python train.py --n_layer=22 --d_model=160 --norm="rmsnorm" --norm_eps=1e-05 --rope_fraction=1.0 --bias="none" --tie_embeddings=false --init_std_down=0.0 --lr=0.00818 --grad_clip=2.0 --decay_shape="linear" --final_lr_fraction=0.0 --doc_mask=true --dataset="wikipedia_en"
MLP neurons of a small language model. Each row is named by its layer, matrix (gate and up: input weights; down: output weights) and neuron, and shows model dimensions 0-159. Each number is 128 + 32 x the weight over its row's rms, rounded and kept within 0 to 255. Numbers have three digits each. A neuron's up and down rows have the sign that makes its largest values positive.
Before each neuron's rows, "fires before" lists the tokens most often just after its 100 highest values on Wikipedia text that the model never trained on.

fires before: "tern", "ion", "re", "le", "er", "or"
L3.gate283:118189103097182182084097164175152117112140134157170117103163099081134152108076157142136158182168132092103138124105154109116127146119072121129128147113142088123124129123106113124155124118089159102158159196104076125126097095139093173157106135206088138140103110142108146141139100092089147172172171096072162106131107115143066155176126130153061119098078113128115065157123079155093193093120113153142138132134105093091172148131140100121105101104107177129181120197172148105030119086189154
L3.up283:112146147121117139068119115098099156123152070161129137145093181140070132150141127104138127163132053095166177178073150140103123164060180171139114162108179125084105079144093125104135156081158129136207160096080101150050089099153118203121111109165172118132112096123127116095180136170122154089083137201077147131149134133146119121153140173110137115164070120184114135137078127123146138113136133131082097088068114082137193123179114143140139134163133150098112146182102076140127093092154117
L3.down283:198165125140174117119114098106178137175168117133146100170124166135124065105111137099118072084146117157133108156133153135114173135107141162104082157136228160102074072159089107088105084123106062132160212079106145112176088154143071154125130102148097140105106132150108131139152105125139151125146136113118116128132087041133074154156088110154110165048102074147104124095165148126167126083187139152115122154139138161128100096172117151174185094145131087103103121184101093142096128173118125

fires before: "ed", "er", "ing", "ers", "ce", "hed"
L15.gate380:106131108115147146140110116122195129138084109127156175140166135146200143088162155110203138154132109089076111119126097184117132150120138092183182101135090124119158030151132099119146099127166107120196091119102124127113143125180130109090121093183150108077138029042151134094165166065077095102114112155121148160133135117138103133102151073132129138120077171172170140117115166100120176159165116131143061136096137132128180122086151152139127156093170170100136121183153085158130102104109134
L15.up380:149037131125148127123134105132147098084158142175181074094134106139146104096149131099184127125070130122153177163093143097163122122097133177191180127185133139124110104134160158108121130111055122127130084082124119128159212121080058164087154160131163127072120176148138162123120118162101078119150101159134148132121132149102202123120104145111153123117175095117147202154141122094100124102099128108136087117129139081099112145118137088103091132069089108159231161138050155128131114110106168
L15.down380:193049153147142174149129142170129108100136173099135136148123125094138151210132141141025178113111141117185137119178175130123124151131146101114081122126056105116126080099125184113151142151208099096158135134155071112098180115105160127129067117086115105110159138155131094161156153122155131152135132112088171157137088120087142125238159145061147115136140112124076107136145108147112120118088104124139071133135122088182145150142118080130123125105076157096189139104103108083150125143178093

fires before: "i", "om", "ember", "c", "ce", "as"
L19.gate258:153130158192135130123117122120153175118127126116182103085164125128155127068106071151147085118113123085113136122163174111160137116149182169103173156085050143097087172107096153144191144125176137106185135123090079111145133124161072153042081104093135139111128148150080114141166155123079137148127147118142181100163078086123145127058130131099115114103129048126168106159160102137090111102147116146190115198145180101153115158127092110183086128100141130130164219105102135121135164116122146
L19.up258:153076169140187125182148105100113167104131129107138156114115152124142095100133145110176149138167132087144102104110137181071126117145192165200127109100111123116116103186113067168164119165172170131134140183093115097134136150115089119161123119116143157155153165158175098137168113143136107090177175102225178154097156128142129182139156091190072195138152101154150141142188181128094081098138081092101133134123190092092174110128122134092131142093141158149160132123061074141097102157140109
L19.down258:131118231157142124138121134137125085103194149080128064039134142159128152104164179116088123121095129121119167111124137037112113140119135107080093172125184146090198110137144176112155084096135107122128114158157140139132069146133153103128100112092116124085145129117146147122067130099195173138083135103141066128145148152126152153202153194126140141141108133135173143140073164142099123109101101125151160086156078147151102077124078121102119152082102142129121096150132083127102202082073125

fires before: "m", "t", " the", "mer", "om"
L18.gate431:060100079173086109153051155098105130067122139079130152130102108120086130164139134142116093044190121154137183172185115073143156144124104146093157135161125167128158096085121083172129042121093156113113134119100156136154142106113119186095102097143118082151128079104199079099156122182121113156144125130144120148190096100106123172099142108100115119061142108103110110166119141206115115127198152102157157108119137097118179066094100119105133120141150128148089167122124129121181116082114136
L18.up431:124110151162158154137111177132112067170153113180232124161144144120116150108112138109106070189167094136156134190150134118171142155165147138073182108137092094096103064136157181226130130157176164118117155165152137093139115198142179079129155159113124122085135144189111071138113114135132084067119129119150139127124094092153124194133137116151089171122188153135125040133129128120160112119132094100098099120141129145132104143119120086142177109150162109150097114169086165128132171151163161
L18.down431:138139091136170107113099191095149101150078084152122079120134179179136118135108154111134120161124121135125103156145090111149166055164131095154113134161155162088089083082047174124152190169101157124137102154139105118187139163123149110113112084151126124122097138052166145104136136155120067147121074120101144101100144110094117148112105140133083117161130109116150141198173105162067131096173109083087170116164116153140147152092126136045193186212092135117171154112151163093105119143164161

fires before: "ed", "ation", "ing", "e", "it", "ion"
L14.gate176:127134140133113175135101132143094133136156185135155174116106166160155197137189106147127150136170090089148171071155190123142119120139115064140149147163175107160117107115108163132183101180159152123136147205115111154162100134065107103112118096149157119077108090139105109098169141073031126153114117153128095157162097109135189070117144124121127115151172125127178147213192110098202129171143163110113158148103125137097118109175163108155118113126109148079160129201156177115150134146161102
L14.up176:146111117065135155128205123155139114119072135131147152123114125144124112155160127131077129128199104125141173136097139134089089128093088174071124156094141105143135175153123183117147138173175131086137130126133085165181141136093079162108141094084063140151102118169174147116133118108093118164135145114121136106198100114155192143162183164129161096110175124040137165158114089170112181099076107116146145084099123115197138145155192115128141193154105120154210057136152133130098125124165103
L14.down176:103097140189112163090146083093135112121169131104149155124151105094186110124119089089137094143111114153083102165098052131079107130149148109123089136145048073077167133127122101125138122188178154117096126128143170129161159077147159120153164131138164102078163153105213166151125100154113129075115197160129049109139121106085071110136102161093101083108164116153129151148124108086090109116146068087155103118175118084173196165142116102083112146090106134119114166143125157085143069156151121

fires before: "as", "at", "ar", "en", "ated", "s"
L8.gate339:098093148173154100080152084121141119186162152083144162130158120136092083110082138126085125125122139118143099161178151141085124177152088137138157087110182150114107214201166132126146145176139153190145171075113135088094139166197134177125105144134088173147123112184121131098150140116150124130100147129145138099134166158075119114072171049160119140076147113096142136124160100141126086056101140093139099074120209155141080084072130103068151155150106140097098114085142135110116137124129156
L8.up339:075115134151137092094134119158137107151165146137191135144145131119108153174116164151137072062095085115087123149144160139138096156090097103075142123161127131139087180098189189118125075108210140112093141167128111189089114133145122136094146147133115182138172160165117097131133137153141176139112113174175137127186119208126062073075166095099105153125068104101121087140096149113121100047131136106080106129128175157157119159080116087121109142132165121190135119049174121162109139124156146
L8.down339:038087114123087130120131125104159124136174100085183112146133149132144121092149112115112111096143119159164100125129150160163134126160121101118075095157209172079109129124091171143065132134171189172088122090111118155154088111101113094117093142124092155078128101091133190168181153104144126155115164136136131119109113165095027109097111149093121175142119161130024082107178172194150111088091102122091139103140135130138132115141110094099065184118122141142134075145154141143142158139061127

fires before: "2", "e", "ar", "i", "o", "y"
L18.gate400:158197152151150183116157187101100134125106154126140152107101193144156178117149150122162094121083123092192089143153157163121145146137146148125078135079118191079128094123066124142098100200155070117124169152156120153115169106124164116160143108129147162049134128071141078163108128089133105132112147138113119150100084126047140169119061063190110123192102169151121135166132132108123140142119119128137129104129101200116110060161166076118118085122106086131119148124119113062100094135121174
L18.up400:137180153155152143096166097171130140125119182197141143144083155129123161122080160102108126118061083088165154192117098111104080168129070138148127131128144123125161108091073105129107143145067183149050159167161149162142108127115125151165048157103120128072133111162091165099170115125130126214145132165046123102086103098130147146133128093101140081176094136103137168119171127170114061117189096123162119094097101137150077145100125102091104141107171126148118122144050124138133150132152133
L18.down400:097101103152169182153166100195085126164127136119135087099097169121146162130207137137150084126114174143093124145108106105146120130087129124099114095123117171115086137142122148093148078137174094160087164136153174149140114178138143115070149092108108080121156106118122094118103121109098151119093136147195108229101123154124122107197114203101077203185165089153100129179148119110087122224089127091121108107137127177128138140130099160103142104103137205081116102133149130121115125093079118

fires before: "ent", "tern", "id"
L2.gate111:112185146170133190141092127134162128149098072106138140130105181110107153175232124103147142183152113115205179092141144102117138154117156080149159178133109131142163117138184104116129110072157174090134146127160114159102158171195081105159110142040112148119153138098143142115090136141076134080099036118144110122137121122121144082144184133164171122071135104170109065117100121080136149132137119130108134072134114137134116165128125075085175141097115136132177099158148125180122123139182164
L2.up111:129131140163159169140140099131148149122122070099065125084109154085171163135119131088094129157197138122044120146107123148118088112160148115149141080169117105066068105127100125180143093086132093140087125168030085175072106102135131115106172123054141077158110138155131133039214163147109135140121178114144132165124068125141127134134156128155135124117119133077069105128110156124152197121171092127124143126125155175128102130090124078137191123162075095159136110111136101132126087146133155
L2.down111:134116165103136135156138150095124146146139118143103117135135144182082098062149120117140135141143159176162111110115143141211067068120164099144122133124142122127080186175068169125076075174131144095151127078153134065111081179147170154144116152119056192197100094119116155149103154117115137133177112113126143133110121117158126085157117149172095095095132086145132162132137109126142122121106206121176109172076046077166153172105177145113167146107131185098189114129129100177114121102171158

fires before: "ation", "d", "ar", "le", "ge", "f"
L7.gate141:015158130151173120155180110124118139164132099142108167131049123142061136093122136148127127120118085163144110136111172153129150100088147115135170092096144195087159146085089117093053125151116180151083084071127097161074099177105122102096167126127149184119159081145152105170129115143159132123152164148107152050145191095117120152127122149146109143078145108119135185119106148139106125182143128167067103113088128159150105114104117168110108177112093109140116060099084091113139161078146097
L7.up141:133140110119134116137144104093151131134166165122137111097121138097124172093060134137094157124125129116161088123167157099140145133153169096215111163159158085165121149084198063099175094115156065080119142121193142153109124122186112168124183103155134140181134146132152111178121131131135131149130097147106124098145095128172084201140143118127106181149142150156125190154186051161094111090132191118061156144080123101119075157051094118067145161154103117122144103059105126168146133129123142
L7.down141:066130133123137117143151113146112122234086129083113165152082087136116094098097157116153156161142121102197144126090100173111170106102113136105156130119135169081159126117121091074145164139074135108143084102187136071109183111074085172125087129161189070120088136178162132158109103138161179175109130146202177143166137148109097163128114145162077136135106097100166109134093149174081113152156106105124039158147127172171132144073106111146114131116130131088100077134144078131138143098098115

fires before: "el", "ut", "ol", "ine", "i", "t"
L14.gate211:103132194150091133105186105153137131156078094166132149138049127118105098165103140137080105163111139141131124121105109167179173052109137193139168177110136119100157148109160156133159132150150137124095174119156105092128085113155122088087146127051116129144187114090116097114172163129139105142162157148163187102146113119142146205191178141133158221100083116138103163083092143123084126103152138116055170187095114146105128128136121160150156122176145138150180087123058112168124137104110120
L14.up211:121153097163159100119144089064116227166159057110124140117102158138127168185108121111148104099130087128069081105107070140136115110123162167131055099100163147133074129162106112081145154130114078102103145134139138126167122072103084125139205140111116104101183212139137134105105127058132149132092147107122165077128060096190046124149100165181121093186075152093136118172095151137128116136112158147115137145151089125139108081165157094124169113103164105125127145127088117122132117137118147
L14.down211:112123170103191143145089123125139178076116156108133084104064155067153068130145148093069081147129128138130115118127143092158163184147112160126138194151056070125085139128101138167186069189160147158092089102136107136116110132134170116125111105093161109165100075102082137104100078152091123156089161078098129189142133160070144139098098126103177124079173122089126108132100068146148194082057139128129111144120139149191109127137122132140150193133112154114162134113097119088132095152157117

fires before: "c", "ce", "qu", "em", "r", "k"
L18.gate342:203113092146148124166075218130113147105112157076133093119086175158146155131161143175143167126137154073126131087121141095202098114111107160138131147106141143149146101200124134144140120140127130123054130129145187113133093164129074074131128089154109162132150151172152098172080169119100067126093197151121137128134123062160099181080144069142144177121116158090108185160120053145122164144113115145155133193211169134155153106066172117130131140138116112149136115152142148108131143131126091
L18.up342:128101181110144163114172158113168113095141109099107170082154198130106151121114218163165161127146125081092123125126114078164112136104207097127159128106115126104116168172190139096102076134124120118086111144182149096148143091114178131130175119105120137120115177179146136110126197176115146142079178126176155123142083126130138073107171109150108108194129157119176184086134101118146142083087115115082114164091089093109134116135056169140108174150080179105152137086102173102121078085143122
L18.down342:091102090128120147125101142089092135136155163118098132089113152154101083136198105182131161101125100167159111151156174148117128146079193156140098123171168154115107144111123123144084148100123131119048085122110129136138125067158153092244140179232091177123180158049161088102154147141112123103156134113150124159090097076158144126166134188122113128131085108144155143147140071105082117136112122140090073118175081116133185118145090132092111084121150069144133120112099134132131137079123138

fires before: "e", "an", "le", "ical", "l", "ic"
L7.gate94:151069119132093146119167160132105128135128118139085090050110095115158166120131146175091168074168178095155143162160094038106189084114154110112173191099140090147131140099123132137161102168085101143131092166122143140149128105136161120202146173148101148126069159092120135157097065130074112117076137141077175150155108122064140127124105115164132128072112126096111192114136130136097167148122119019082117105159154146135093066153098170142151114122079130085115117115108136115160124164137102
L7.up94:098135094151154131095121144143106130084136160127142118085118077123184144080129106098148130160075124150129110146099106125109116175115166127041136073132128184167100102077111148126103186106056122119106100111151141056185094107123072165110168141123151137189152153082112130048123142074181140124119158143150146123113199090151140149145117151160128117108116119061066117120220100094152154136129151100143164121133118089141128147126127051153137092114113132143077137066127087069146149142099074
L7.down94:094200136131111166153139148123101128099106127161093101166180099065139179149144130108141102151143102157155214072090116105115105092129176123152138154122114152088139196132087129105152162190154161128076137090124143173171089116094203129137157091112141160150147133114120162139100132124159113119101122143187088197128126095103119164191166177181125165128115095090141176095146122175179121164198124070125118092091143173091138128185131123147139112099102134146128099191131116170183175126105108

fires before: "c", "ain", "t", "al", "ce", "m"
L16.gate143:097103139066171154116103103098080130107122194117133105123156098061075149114081151204081111133120107146142132175112122097111131134170132198038152090169134095185156176142138185129154105076088109134139093088148165151157144088103136117135108150158087092172110152193126121087138066147144114134097142165153137191181121147133103171093178107135123078144105209157085125111132089152072094115128124136115135145101095136164113160114139135155098146172111122162121081168182128134164128125129084
L16.up143:139121092172112108064174136111141041139094098120160041087136137126130134118107081141120041094136110049147124142136147121144166187118124105051129102131100164170135125090132099149139039126104212109126093098091117104133094166134138171162136113147100195091135170076148078091123219167156137157133134176112094113157157117110123126105147120156109102120099113117133069114135177145098146149145166111143098174121130083156123132104146130142115137158191108126126124103069116149127093117157109
L16.down143:135182172152110149084078137088119118132056145166126099076158073121144101140219109177148112146148140121123064111111132138127122070157143138111114109149126160145105147131121185133217081126110156148133043085134117159202100110098194095109105112131168126158124129133115164094147079121181031153160153127136167137164123106105135051141116128140154116177204161162101127070087137079097141079106146140136123142156105126128144139088142138129107132103152102124197139119136099159111140126139110

fires before: "a", "g", "age", "ue", "t", "ag"
L7.gate340:116047107200176100142094099157122156147081093123081073118145135122128136135178127114140167126173170084116150146164098140131136162068104126096120084127096116089129151132083065153105161125182132147092130178170118138110138105164148157115092189111078135170219113109114098132075082140131050141122112132154182149116163070143081132084166145121151081077091148073125131128159066110149136129101097138149123126112168153114142149047123112084121147141108139133151113137183106174176105134173137
L7.up340:130141155124119167099100123132124085117109176065156115211138124135104139154146098118122158103145127079111111160107140073125185091083147096201131188161137108171135136102173070092134180144174163190122143144131090170193140141124169151175159135077130135140127130128152111088109120166112101203159118140137177180086159172077118149103112160106096158089157152139157131128057096112116120102136106142143119137195123115096110153151088085121080132110212133095138172128129101139204068126146139
L7.down340:057111137078131147106140093149098150167096100099105114106129180146144137125113132113175169142111132088117070158121127102173163092107160056141102139112113110169126153085146125075092183134177095057102128125144139169066171127163139075134149114156101151107171112147174142129118148168118131138162011089133085190101199201106112095160093140151118142160181121166113142139096136073158116076143142145145148152105158169118119093148124079123123088140174146140126188125134098096123122173120077

fires before: " ", "'", " of", "or", ";", "n"
L4.gate161:161118090097117080185137128128138086107098164134123134125140108098148142142119161135105136135174158133125132185115109084146094073163134146167119162126156136139166140055178169108140074122105133087143165110147089150136082202143108102115177183128109156155117141082112136192180141201150176172167107166138114110124160126146142186146140145167132129122150108097176134090106160119093067126113138133139136125158155171094132147105199197120121176103122165043148086117101155130240166105117108
L4.up161:106087117121099131154143122054162149131076142120106193152120131170185109144124187151095122146180105114117085148155169093165151129109127090124104091099127102174136129059153171112145174145142161124127139125182193183093106131114093143110230164138115129158113123051166098105141115148129145169134077131113143138110108048102139113168138163176107139137101134102077184130111063156152098107130116123127116086145150118059109129097136158152152140136091172086102097137212152113138206136119099
L4.down161:141173134077134085088131171170104149107066119165089149194090110100195082138154090196195183145197116157137100212131121151125101117175101071138143125100100146125126102133135148160172119102193099135140146106148122108090110105172197103126175131090086122150106149089134101137192125111120151194111114179113143102109123118129125183105077154154131095117159139106147160124124119124161114161123056142130121119164093146095141132134086170141139151137130155119068093195185148123189142108104137

fires before: "ent", "ions", "id", " to", "es"
L3.gate48:125111174141118125102103093139120138113129137101157106121123178121104143104183157157185082154144152081158098191129131153193142094144107129118119140115145132027138124130052140119134086127164113156147093169178143104141110172092142137185136090062109101154116080143189160125111188173118096092102134086068189123138133109136134159093078156112115165087107162102190113161130109102113124104095086137097165096147171130086121112096183112143126090130092194091184141128146047140107137097171165
L3.up48:117146091143130160182127099114160148168121090154149158131113156085121159171175164087114102142168081177130139144081063152090080124143145076110129119104039136107161146127069162088205128172164141065089188131090116089069154134084101106151134168089120085138096134117117146158125099173125123190164155158151158130152089097157119102120153171197123135144111084110140118101125119166115177143131180094123137149102172140143139193126143137186092133164118134131068093168122177129134177100166159
L3.down48:103113166101134133078153154131102071110108121143137129139078155163129122123074085194088105164100084133140092120111068115183123151137073094171120094115108123092105104075135168163097104118076141151099152138140063147132093093156083156078077125089111190096163099128155131150150162192111067081133107161163199171142145113146168130159082136120109175181120132151102187164076133097151087135135178192116173131143106117071147144106149098128166103146143091082116100099165125116109083112152165

fires before: "n", "t", "y", "man", "age", "ed"
L9.gate111:167113130128138160106078056159158114116130113124126095146181101106167142161124151121197130114127178095131176145149130112125130176105102155107156093107104128139085125150145123148158113195140142099155161174061181031136088101226176089135159148141066128103146095089111125098195076118097124135149177144148142129152123172102176086126176117094109120129140149110147147109149103131097150064191099082178086102159147152096158083104103138148109131070159164170109122112142138150173165134090119
L9.up111:143146081113118151083123094085146107126159083115114007143130073151106170148121101168118122121127128122143121123149195125134122050081059137188169115133157111171152081067105117181169188145104123116135157144058112092115063135162122122200141097109079072101125099167167160120136123076124122127071135132123144176142137186086159121116148073146153124091160137110089098115151129120111080167154126140133150068123151093102141112111111167117126160143157101153164189141163173143158123130122125
L9.down111:123169063129103160154132120079114123142127119089126169108175123108117134153089130120126095195156109074168144184140094148125149051104176136148149164103184168186147143100130153159129155124122141121084091127194137091152129159138130104219128141163181173163130145097076106141121140091111127105121168159132158144122144108089129145144075164139138129130125067087087162121074125114106048111117201106115150166082136123086138154218111137186095195164166169141116168103149111121132104158157130

fires before: "en", "ion", "ite", "el", "an", "or"
L3.gate300:085161122158140147078127063108205113135151097162078121144161133110117119114122162120130102143118142050142099242122116149076105122151106172119130130152093130111115125108063119101127140124147105105157237127126069098136070134113110128168118168138129137116087108142143096084129119133122136106082108130088121141144146110122147174157152097131149109028098080093181091142153137165131162109130149207130121131144119126131147197101162129156164074161089130139202138167158169115121133116184164
L3.up300:142116145121144122125146131167163114077190138150208160105076146108065127141138174168105054140122118132144134113116113110148181126105119165162164143127138182103180063140128119137049116104081127117109094129139135135102093061146120107175112150096235133071173170138080136165127160179138102130061115166063135104125134105129106127111061128127069133163124149139175175118116085115094152165082141145093122171122159137159136109105164123094056120124131079121166108143147071120116140101144117
L3.down300:132174163108122120110196112103155090111132125095110082149176121123124098095124133167130162147153112052124129138169150123102141142162126092121130124129108091141148075192126101144100180083198178118149178121092076119171101150139043113143131096136080081138083118136193108104119134109129085090061119169131096135141150169158124111163156195181110136162095127096140075162152157100127077100168127109114137145132117110113127136162124130164192105195174113124152146152122103124077139225072168

fires before: "ue", "ed", "ing", "er", "D", "ers"
L7.gate187:111067076093154144051125113165177078111123123123124206134163138119070160115163151150115096194154132065155164132146091141161175087147104129119105114151157121185070127057175118058197170105145144108129137147165149196159114073100110142170118142183139120076089108121175113127170120094144086139150097143125155105096098113117095133103092101127133060131072101162139147117152132145149108128194153143117132115045135100132094133088146162158132124180080118140103120147130130121160139161131144
L7.up187:120180120078133181170112121099148139133175181063105162102088127124154093157121157093105178150139095095127130137123168119135036160144107108131110120136058176116132136098092104176105112188092158125099120136149111143106124134152084118109144150159094183110108111151123125075122102172103196143135111118052158151214080157178113181116115122113157130142138118073131145189087176077154173131169053188084084177152074116136118134115146103115117163084129135110148166157139136107142140137110108
L7.down187:162187145149160153129086202096116170121152099128176154148123097092145118170151097096146148133091175082183128125119162123178151137146117099082138131154097115118100122206084158126105151138116190105153144097102101155124131106204118117177102103135116161085100163147153065107105168177109145124171115180158150156163079065137108125132182146065152124154154147088120085111151085076117139068153101153127075154124135135109111137096105134084105111136164186181145177118205099164106118141182118

fires before: "y", "i", "ar", "at"
L18.gate170:138101087153149101132194067159071141112113140160112155102117141136121132089147187081124100120094129156153114140181106109141131168168105133177122107117177099123141078134137193112148092157129123158169202130233151165108131131188067168096100122130140198071122129107109084085158155061150099133144191125124127139114135172132118138134133080093139146120100147141090088138084098154165129068107132092053100113146121146157080092106162140104134108136125113065149093065149086142089125158149137
L18.up170:139128237145106110145203102091170180145168150160156122123146207150145127126130126178096113150145078080102125099128092141087094142173109129145210180134081099159107111132127118089081161143118149186133148192149126114053130140109186074130089138116136120153087093120083076097124092169109070153095117128133155130173180169119121124128088104070134170146104131124162161141148165112165131116125133158076131103141170094149178107076141095097135161163129152095122161089114140177139092129115130
L18.down170:066144125180098137140194140164204161148102146089158117084123125125154172128179098139107076108141129159147078165130143116120154157073230116162152151145149108126120139108174159154115170155173185119144201147114160168095139119115159147100047136126147141114160072150131132083172137152147125173145099180127099133148113114144066136164128116077147127107184098120151087088136192119102118110146176125091078143120134162080142123156142153069189179155103101138136157171132124145139063121113144

fires before: "ond", "a", "ce", "ur", "c", "ers"
L19.gate434:171106125147106138151142121154120125128103160114156094122079134079190101086203186096142070053090114130191131104148121042124180145157122147075091102156108162086129118163163118110144139121123121147130182146112098070124140150141166109123164064097118101051164131120111136103134171131155177135133114137146098162088162084150152142064179143130150165090104178079097126152108142116127159129119073149098102139106099145144101104101119117072204106093132117130149057152120152151084192157124160
L19.up434:124133196112136140162162197159109134103139105171146120103126155081089166079133135149083148147069089100074213157115137083149142137158189111089126091195083164135121137118149198064153143111158162147136124098161118094134116113104122146188159111095179111062146119136166103118105158165117140098108097163149073091118131112176194085131138119124197131108118116126133125143144115109107075096125150137142081103072132125160136140138056096112110062132157123148125126134127147126100117063067195
L19.down434:168136138107141161145091118141145101123115080136065143176155147052148156128158204152099107186101124151116091141199142162079117102194122146102173117183121117076156127175083118146158105110099132065142076150116113178135145070136062153127124105140139072096148132116134193149114156113155150141120148139048183166131129080117124158125112121104140141161132129108163111104094210053138148159145111123081101129136086119090119164088088175142166147140122092119109131069175116106143127109159181

fires before: "i", "ut", "f", "b", "ar"
L12.gate379:147124149121125137164157148129121128164149168160106103118149142076129130124159162198116165113220131073130132077130071102139058090161119188117051126143104143164115119164207106110165154123136152190112151166212162065126092106138145139071110118126128172077150104109103116117152117098124094126078165134125176126133114156152155201093128128088123120142073112174071157139128119080119081141130175148135121192141159122136189155105108133121094120164140127172116132128093099110073136060129142
L12.up379:128134129133188127140195088118099104134171125083153129148159115136139154111114126131132122129132100110081085104119102124121149169124118212102012087098086147078209081170091199111080201140101103184090167191126086189115152115133119139134076078154095119117188103119158100153101058126140130051109161108163128121091174109173117137141146136106113120119157082149137136100166161152120127186161117183150151141161132167110135122106143136144136158145124139113104084135128147127152139143082099
L12.down379:137123092108143107149119127144144071171138138114172135109099079094161121139123111122151159111106061154098118127089170085125158124202119136162146180153135100102117059106115113090141120095081103101177199141153171097088136159128141134113065185129085138154135149125161141127115159169174107104132115126118174196139135104103085130102157130130106154159093121164055186090088104093121128143162117152156138097141123116132255154148121171126182193102102120173064149093176147074114132112131110

fires before: "le", "um", "ew", "e", "or"
L19.gate224:123174107124069094131108113093112108135111070137133118080133152112141147038117118091166137072128163111148167098104136034094136154121100123105112114147145100095133057143079144145090120137166105114064126115121123134099111112098152150182158180174067099135114164123118117155185093162118121133108155108119152134246139107165140165091156102088122107144111140146203184115163166131114139084131132167148124152099166167141131117197112169075158069154135116093108097106132165106130154156165175
L19.up224:152100035143139100177153158137106103118105157106138081105147144085154129197130105129041155162161102141171109113108100165123095195125131169133090123114115167161097106163177100107076134127131146087102162152171066122115132109087086126119089112136129118097112184120112145126149162066130073136122086121135100180100141144187071142141065159099104150118147169057104125078135131179132113124196104074126116089069117157140089126107203173119153109162162133139148109128134165083124093108124103
L19.down224:095116105145082132177129178180122126146104118111158110135155109144131141080128149141185131066143056110109162124103130103178095098133193135126144101150118153074169091127133097138154140121101081089160085120119143166117155106167131143148160080195148153151114133193116126214151117167122098185137139118197135174115134099124132144151141115138098114133149095163180137046092189118195112056195081118115160174124141128110121132104093161184134078126114154161156154104145068108127159097145079

fires before: " ", "ric", "in"
L7.gate415:165096144111140114146126162168130147142148081150127181134154165100165144083159126140169168090138153082123119131177084112147110146168150163155064162078164172150108150115107157126066116173225169104099137148195155120127118113093139083123066168106128138125129142133137124142187095131137121068126072129117072168149121091121155161099121116188122200103102145104084056107178121101124119075132167076097164131115148116139127159082117102135090152164098097092091090099163154168187108102112180
L7.up415:142130100145111159120129112126157093157093105055145145105138172103165148113113100130119098155146106161076099146101119125150142148108111102161051112132094177123132079126066105125096066137089156109137167135183145174189125112201111103079185159100152109125108124143131131187131116173135159163149076147180071188143091066167134153072160151155092136119151144134087104081164111174146112136082187153139188104090206142190095114115149083161135153137097137093159142116169180145114126141115131
L7.down415:111142161075158120154090174107075082134033123166138125162166146128119105138145112135153162108166090183138119144144097115150116092090153200125114146123127155107080073094097103163109099143137108128130140141129134168165123183089117134101132173137103074154151214137113121120129181146096132076132176099123140203144126082104131125176106097119080159139167142096160110159175099125121119072130130087032076081137165113148118084141130149158138170131151181112088195165125171108109148072112118

fires before: "a", "ame", "ond", "ers", "ition", "om"
L7.gate384:166108154113157134115106094095157118126110114157152139139145081115161152169170119101119156123127089102163151093141150103088200141149130084146100052143098144163127113157118119136121165101116101081127146126133029100158114150120126152140137138079104126084139118109133081144051154114108189138143104087115091206145138137111086187044134103128188133135115120153059107118145142212128118125103127141112103105058053114082092142191171139132154109114170130161155095149181173076172129128111105
L7.up384:189110155104141138149159135105100103165127131164132119065152183125098181095056114126143119130158111118186148063108201125116188159130089142135183049147108148117099122141018183124115143100113155156189119139112086125113087123139088117066068128137099199174162078125148106141088111127113166179168122139100119173116117122107151131097133152113171081139116131112157118092161131078178066115136138112135086106109122129116152143184131173143113105090126162146097142190111124115134136147093086
L7.down384:050090151098119113159085142108158089142142136138124127178120118213084132088135117174107134089116164133124141151050107171123121154042120166131139134143081102116049146154159130140160110106091127128114148135106139118108185111083221158098126099066123130158139120104115142131181124171127127159149100146140157109121160119142129117164132096029091155125231055145151141175106136064117144117141109081135139159091070132132129114153130124092102120171119069142172144130138096115155121129115107

fires before: "ed", "ment", "ing", "c", "m", "r"
L18.gate395:131090106108123102158134131093093189072157126157105127148153085135113151063153136154098121106162144108136160165112170121114104096108118109105223166126095131121082112130094134115174150191150149062118126147135109119095108199117206124180142068148104110176156100142123078111143147113145127100141183147145105165146105169128140135096185110136164126135164029127126148192101135057121095162074129120101113176151106166129115162123162085065106191161146145138179131126158135139190105099125144
L18.up395:158112056134192146121172143141137192084162122161147152084130115193091134150146078152137160085146091153177175147111138112080077076142060127092138148174121135098111087142146149137137090139120152152127093181126166104146100180172076143160112110114087129168108152121127197080142159135143062130162158108167103141085058146077116176143120117114130130107130068124122159153147089115117092140152163143106119090140137117114144150108132133176077083141062155137130085165111190137088177141186084
L18.down395:176149177165138125196171123130159125105089164142152097119114166142148176146088115174109102175119062097138161148127115131165138123125192174137176189150151138152133110135140180090138128164128164163106146047141079107111188079149124130147095122117106090083126101107189135090164080153117165091116090123140151130127149095191142121150130072146115084147144124090168194170086111135152137146167118108182130173101158125108135125091093146101116107109194153143150103137180039104062155117107089